config = dict(
    num_key_value_heads=2,
    intermediate_size=768,
    attn_scale=0.177,
    bias='none',
    parallel_block=False,
    init='uniform',
    init_std_qkv=0.042,
    lr_head=0.00573,
    decay_fraction=0.694,
    train_tokens=178600000,
)
MLP neurons of a small language model. Each row is named by its layer, matrix (up: input weights) and neuron, and shows model dimensions 0-191. Each number is 128 + 24 x the weight over its row's rms, rounded and kept within 0 to 255. Numbers have three digits each.
After each neuron's rows, "fires on" lists the tokens most often at its 100 highest values on Wikipedia text that the model never trained on.

L8.up224:133111147135147128144075143127125115109132113141122158144148124112127148137106125152087119130089117137168137158093090140161124155102109106101112154165134129141120100134134102123102146139056160166136160106115144132106124120121105111113143161073100119079076155140147107116122122128102128142100123113116151142063142127154140121110147090103121120151110094129117149132120137160168114161123138144118187122155122150118135094148100115093119123090123105103103152120083137161086157112119152136128119113158072143151160112160144073084176115131132096100136110140112114177105126144137122161
fires on: " of", " than", "on", "ing", "ning", "al"

L10.up378:110134164161125123141140177141171127139103153154157132150126101127158122109085131129109130110131141149138110146133127109116116089120105135095100089140107186183130079126126095111075143120106115139178134140100151128145119117109177131088114119147114180130137119094117096136124112186116145155178116135113157097163138168141146128123147128075115134128134095117082121112127137110076130121136156133115103082137115136161131116086144070157121121102173138147095138156153154120103145130123126151123137127119149132136178118092123091133136132123114196133126111138108095138150116100114102142
fires on: "or", "ra", "ar", "er"

L7.up564:103116102137134103074092139126140106098138112108159145132121149155131121070079169140116164143135166124100138128095115131127142075125112149111160126141139177127115147144134106120090145124135145113160114150165077110109115123122121134103102125122150154133156071139135152150114132117133142113150149139191126103118121163085139113176113103151157126122144133117124130150140097132156095121103115144166110146111139125097109150150122087162127115105136125156176155122155128145120094144153137162114135174089090173113083148130108124147190130119163125107142104131123092103109103132149068134
fires on: "op", "ol", "re", "ra", "ro", "el"

L4.up19:155104125112156134088155109125086064107130125114141133144162157135149106132164155156164095151150132158133116094092140111170136115087136173136120115097116164157113104060101143162142120159105109125136163154159155134121105130107110134162137152132139160121142112150161133095121099124146124144162135117096098167098140114133138178084137131102064137151112133160114164114110111117096119148148138100144138088108111096139117167116110121152154143125135133108112122125111077117137135124149148156125099164168143092117147158080121124115169130126149121131130098135112170116141104098114115172
fires on: "s", "ar", "or", "t", "at", "e"

L15.up542:098130138129140141141112149161141122116138165130135126134123090132110137112136111124063117099078099164139148146113103107140132141111077151141148142133111110102110128100107058100148146179110105113112141113128149173105155125088134112147141156116085073101093156190139162108114119147135136136124146126133127178121145119101143167135148112118157123100144093166136102129140118154157144141110122130100150127148126114109130141106130188075110142122107130149070132103140106122112102143126146113119128136114159157134132144101138104081134075150128114071171162100153105134125118116157150160
fires on: " of", "ed", "ing", " to", " ", " began"

L7.up703:109122146158141091107139158139170134163161181139187141151158164144141118179125098090151121122122125110136131141094097126141088151189101144106128137140152081100125120089130127115159113138136098099149101139130146138092134116139133108145108103110158136110130127092133141112091145162140132143174144141146094143148090113152167108149132146139119101178171094079144132133104126137097158130125157129124142113121125105096135108139163120108108137131096133130105133120120105127115144100078067110133134167138146138170082119151163082152128115160135150135110112139146151144148154094173139103
fires on: "ly", "ally", ".", "st", " more", " very"

L4.up384:144147122142156129106147093133164088099088120110160180106143114142076096096154121104124080076142128115128137121101113125116165131134064117185118125150126130144096132138141154081089147081111091123124166150151086150063091120117094125110138118132148134124145099108100048126115114116126136087130120146137088099144114146125118137163129095133098129135150127145138126151116077124158115143136095111163128109104130148105111158183148096157163125133098132145117106100140140137151123134125144125118111095123105142105121159102163117102141101116106115128146145166133130123120134116114097124
fires on: "re", "emb", "op", "s", "e", "ch"

L6.up51:104134153129149145149083155093093102165123162122153128129126124197134141109120118195120160145105159154120172151108117161136147125115125141124112105111099134147119125117193096131168117092156141093129093102140093155112069151142136108142122106141106130101122148138144176098116117120159115094129126134136190152128137125109127115147124149111122138147178094135107118149116170145126094113080118121126128103153139096115122092138104103124092144139137144130103198115139147143140147142149175139131100135134108107167113104142139113121104128113137112070092126139139111160089095111145124125
fires on: "al", "s", "an", "lock", "gu", "k"

L4.up735:094095200136146145165077131180149115118129137147131114129147141132142128115142110092149115121114107104140101145120145198157100129085108139130128130159086133165155132165136125122130127126136089100138068125121102105176090121112107111136111085123119128088184103167111144133124104135082120135133163153105181129146143078125123122155151174091136115113136110110081102128130172134111129151093134111150121107161107147147119133129134106106120143131124122126094154131128150134134143125095077149144138106115153122120133119120097137121094159146164100087106118103162126150096162114107154114
fires on: "\"", "al", " of", "ing", "s", " family"

L8.up288:165046172087168123127124105093140086105145108130118151140164148175093084131143104116162089154124124137117150096141167129116110100060121131147138151158134113130120135091122105167117174123109131183148140150128143112132114140099174112159117129097128134153096144130120105098122112127150132131151154177095164151133176136125156113142143165148130122138099140102156109149077162114156107088147115103127116102145149131131131161141115130128150151129099141154111106147103114153105141132167141120112133129145125133099145158157135144114126095106127132134098136118124140136174093171141092143
fires on: "il", "ar", "er", "el", "e", "us"

L21.up229:135110144153112149120081117133125144120118114102097143113102146107165099134127123121114134142125083114163090154128165098139139086086108116122154083139119158135112129137125112080159145128134125097112125152111147086112135127146153110130107103122132104077163126153161074072142156138148136148133146123111130142173166150156176117154127139100130148172105107109132131146119148124119155139114165130111121108124148110175183093109149155102121140182093134123121121119144150104148121119097112114092133153187135146169095136146129107082114094138131120128126105110123164152121204097124116155
fires on: "e", " We", " Le", "n", " He", "le"

L12.up123:123094122149114102099158100146103140118117188153129151142121153126122128130093123110101124159133091114103145158147079156135167152143129120102106094147163090148153125133071150165116147112174099118098134111109160185139133105175116121156111171104129165150115132179115118145134132107105108176112143138154116154139115101092119112145115109127125116153135095139103119176121145160135116131127116132120113120172114120153143087135074139130111122133091136114179139134117092145136119087137077107137149171133102115139112152093151125142158141146111160116081127111081096120085132125120105118
fires on: " ", "\"", "'", "ed", ")"

L4.up70:136142145157149113107127180137148088117120148140138133155175143169168127129118153134100133121184132126121105085123163142102145087119162164122135079164073137178097143150098136182088112106166107133168110144125159130151115107157144128103145135124077117124136134101132119159103125170154105131137144162124148099156142096084129108117132148114053133147123130097122099120125104152123139135106153130131130088128177110110109135112144121089121142104137193116071151141130130096166103102144144130118113146114131097151144134144110145150113131131118111132117090121118132111167121101140130108
fires on: "ar", "c", "er", "é", "ir", "r"

L16.up652:169113149104167095146127163152133139109162116090109140145153068140109152123053087093116136119112133125110126128142146182113121118105128129125106113103134118147100132138160137079114135104137127174107118132116168138123120158143125155147123175133075166112175128089151156170114120153149142140158116148136128160147158095171145115103120105149115143125133173169143136162097118112138109109131127108103119176130157107105131125107104151169142102169081141117118120134155147128166113132114144111097132093127097124156160163153152128111145156110149124102120152161121150136113096091096132153
fires on: ".", "it", "s", "us", ","

L7.up623:141111164113149182136087147118141120133144104148125141064133133111125102126136093120131159141093112126122106140129172146175103084161151093129106124156146128150139129111157170173099133147063105160137091125120151132158090140167124128107119161098111162087094089128121154083109112107085159158121156127112156143126147108115151114129119135145102116154115114118117114149100160127137095139103143158150126129106109153138111110125070183119144131119127125148100129156137113153105134133193117119136121128107133087157137138153135097117129132049096146124117104132125099132120119173121130133
fires on: "s", "ter", "on", "el", " of"

L4.up613:137133148176170113122107114126122113123092125126128096103190157182118089155128132115118141133140126139121091138135121120122161077129114151148103136112171138137123160085143123078117110088175103146114172110184101133116079147108137094122141169169113114129112118164123094134114116143117144111081148091161113113110131132128119146125089140122107188170133107179178120097111149125153113159112111111160073160138170193131104101143122128093109112138133146139132143103147124120130098165146120129125122117150125095133117130121115124100114116152138098151131163119118115135110125118139091117
fires on: " of", "king", "re", "rt", " until", "ed"

L4.up628:074092137150140129123163112154140140137147156155161133168150184101153142143110159171142140145112155105112146163148159174118152140149136135141097143118120103181136132121111152159103107118111132138145142123163174106115119086101087101096105131109161144150146119129121087160147119149121172108126128153146154133144103145134089132110111165146095135104154153139139110152143088174135080158171131138109091134109129125174091077096091117102129133127143151130139123125135108134124121110165115126085124165174131141150113191096120124109116094127135131085094145122121139113162130130133136121
fires on: "s", "er", "ed", "ic", "'", "ine"

L7.up380:123102135143117117131078117113138119134141123107178127129135088117114168126139124120102122131107157134174064131104134111068170131118139114084162153124123140079119112143160111100094137136057093138176160142102131116148118177094112126153094176155096128141124106177119116114125098104130135114099150165148144105130139147133124120147128099106110129120170125132149140126128100110111063148176094126125113138096132147126146051166130144166156128111135153106153109107153137158142160122088140176120113147111121110125125120121105159122100122122107120115129136148093159104120125124124140110
fires on: "ine", "king", "ce", "pe", "ing", "w"

L7.up167:119120133149154122143101147173143129119182200134163136110179145158153111130165079092124137096111136106156130137123136122164130179134157142127100145133136110123148162152129125129182111100094095118119118077107163131110092140151099129108101122140111141084098115137139138175146108116102127091156122148116160115093138140125115140162131081111134145141138174122125142108158096104112119155105110109119120117108166159196137124086119148101137170130136130139127150119164123173117151124115118111100121105148129161161149117096112128142096110156129107077106095141115122158140138157128112162
fires on: " \"", "\n", " of", "ing", "on"

L10.up609:129135147137115140080095171126139113125154128091136154086067136122130127104133117146149109153107093086132080128139137120160162114140148105115090125122138093083135157147120143134090133133147106131124117161119123110136089115098165100146125117098082075162111123127110159119094115093162123188111130174126124107155161109115138142121141092128134163170142128137163100203117093131104098121131126151149136139126137155127172110086158112130119088134084129126125135096126134102110100122130116111121122116188125119127113133108119077062127114157146144139104117094129126111137152126151128148
fires on: "e", ".", "en", "st", "n", " and"

L8.up72:147110122139131109124065084149144171138147168091154095137126152141160094140112130132115152133134188132146092118094163100111146135135158110121149149147151139141139135135136150146085084171121148119093171133141121176152107098134141157134107138119157134156132085141112149135096107128109132138167089170150151128153142097131142114111139136143125089150124074109153105175141142155126125149123130081106129148117130121121113081178100111152133110111153131118145134116133114161166141102145098171112098183143148111106160113108138129138108142099108162096160090086140152144140093146152124123
fires on: "ro", "le", "ine", "ce", "ten"

L7.up622:150133135136135148128112119130160102082106078130150084108115123157136162149118097161139134138089083097100125094107132132138144118161132121075164126136146147096077179141112167102120133119128146136149143118117107149142168094147128131119182143086121152173132117150145146099123122154144100101097106109147129136153121159122162101125114145158121133170129109124134145160128164130120160086148186114071134142087140098113116101136143143127119111129161104169145144133167093128110135104098156134167125151148106152164127122113128088109110125125140144092134152191116096131132146120110082150
fires on: "-", " and", ",", ";", "–", "/"

L8.up41:161140142122127109156147139112103120118126107100060134103152128127150111141122140151102129109088151124122156142139146124136146114156152149123160165125104134085125181103096133095123171186084113154130155148168115149163103124144107115121133115112144152105076157147150165144141147139140108122126110134164105138099187090150124106083108122135141150145147082129158126132108145124103165115110170124112114127089157106124163117131099129126144122116133127150085149144116102133092156108121194130109092149092187164162122120104121132118112131111114091105107115131111117094132126105074104121
fires on: " of", " in", ";", "a", " and"

L11.up584:132139134171142144070105130114180098091108112106131105132110102163125166127162143114107100083132104091114123135140158107155121124147123113133171167136162094114127186110070162160082142159097120136087133142135113104131093092129160154113134119110117122123110093098096118117083121147148136168147100158135101124149134133142126126141138161149127100129105107141152097127132106110120141145109122071096131113077106157118136119154160121116166078122147116089109127111110090162114158135160145115118093114136117129127095156137122131128111120155142085125139108067144165126138133135159117154
fires on: "\n", " first", "th", "f", "st", " and"

L14.up320:136072145153125122103093180121150128121122163114083144134086107087104167142122111139121122137146078158196112152092106130140096135190103151144150121106098108133149133115112097107152119129073157113106130119118129130087119132174117096115113152096110131140116104123183093152114104116142144159145113127158134112144125137108150116157170129116082112159132111130113147134135145136090129143109069152112108143142176117084157161131101163115109143170118128123130105124136164135154133153166132159147135139138106108107104115123139138099156111120163115147136141112104169106162124097162121145
fires on: "s", " St", ".", "ca", "no", "lo"

L7.up219:110162156103133161165098086102122148109147105129134123102168110140119140141144141094144132115161130166118114190108131181108124160124111122093159133111113112129157160124114124176123122106104112124121101150126137146082091150142097109160131099121129084088118111141140112130189096165124133142137170124104183122122154087156133100131124133126139111131096112137146118114125126122100138117092157121161091146088093152146113096106101164139162120131152113127107104099093146121067082080159117134117131112108128152108142173101118140132115117108106071134112130127098127138075135124147144132
fires on: "ur", "ri", "al", "=", "s", "ate"

L7.up390:104094121164207132079104114159154120107117163124146160139161117141110118141128087141131145145128158149085137138091082136143135102150125160181160122136132068102145104073101126111129108128110124146125136102134136130146121170141133128132097095129134079126176114091121144161105090109131127117147127138138073108154128123127132125117126142147103131124112119121132137153138155079147159095125142125123067092118164143120089094123088109099137142133115111142080140155150105114129099141125133123136079128163180113140116139145177121158133128160129152120152118091156146145106098153136125119
fires on: "ly", "ally", "s"

L10.up329:123136130181125136115071145135118158151121144142086166144103145133117163094088075074105147122154114143131186137120114154157080149140111132103119131121161122144146140111119137120127095098122132123134143114151153111138129160134136147174106113144133141156154096136114122139144136120143131069118100117134081130152106083143164105113123173166143136136123132115105150169104084099145151152117134128091122120146130076104135089130148151100142148146146159112176111102132132103140105122101108092084116095134133122139119125128129098072136094115094155100101156159122111127110118075124090159
fires on: ",", " and", " –", "act", "-", "s"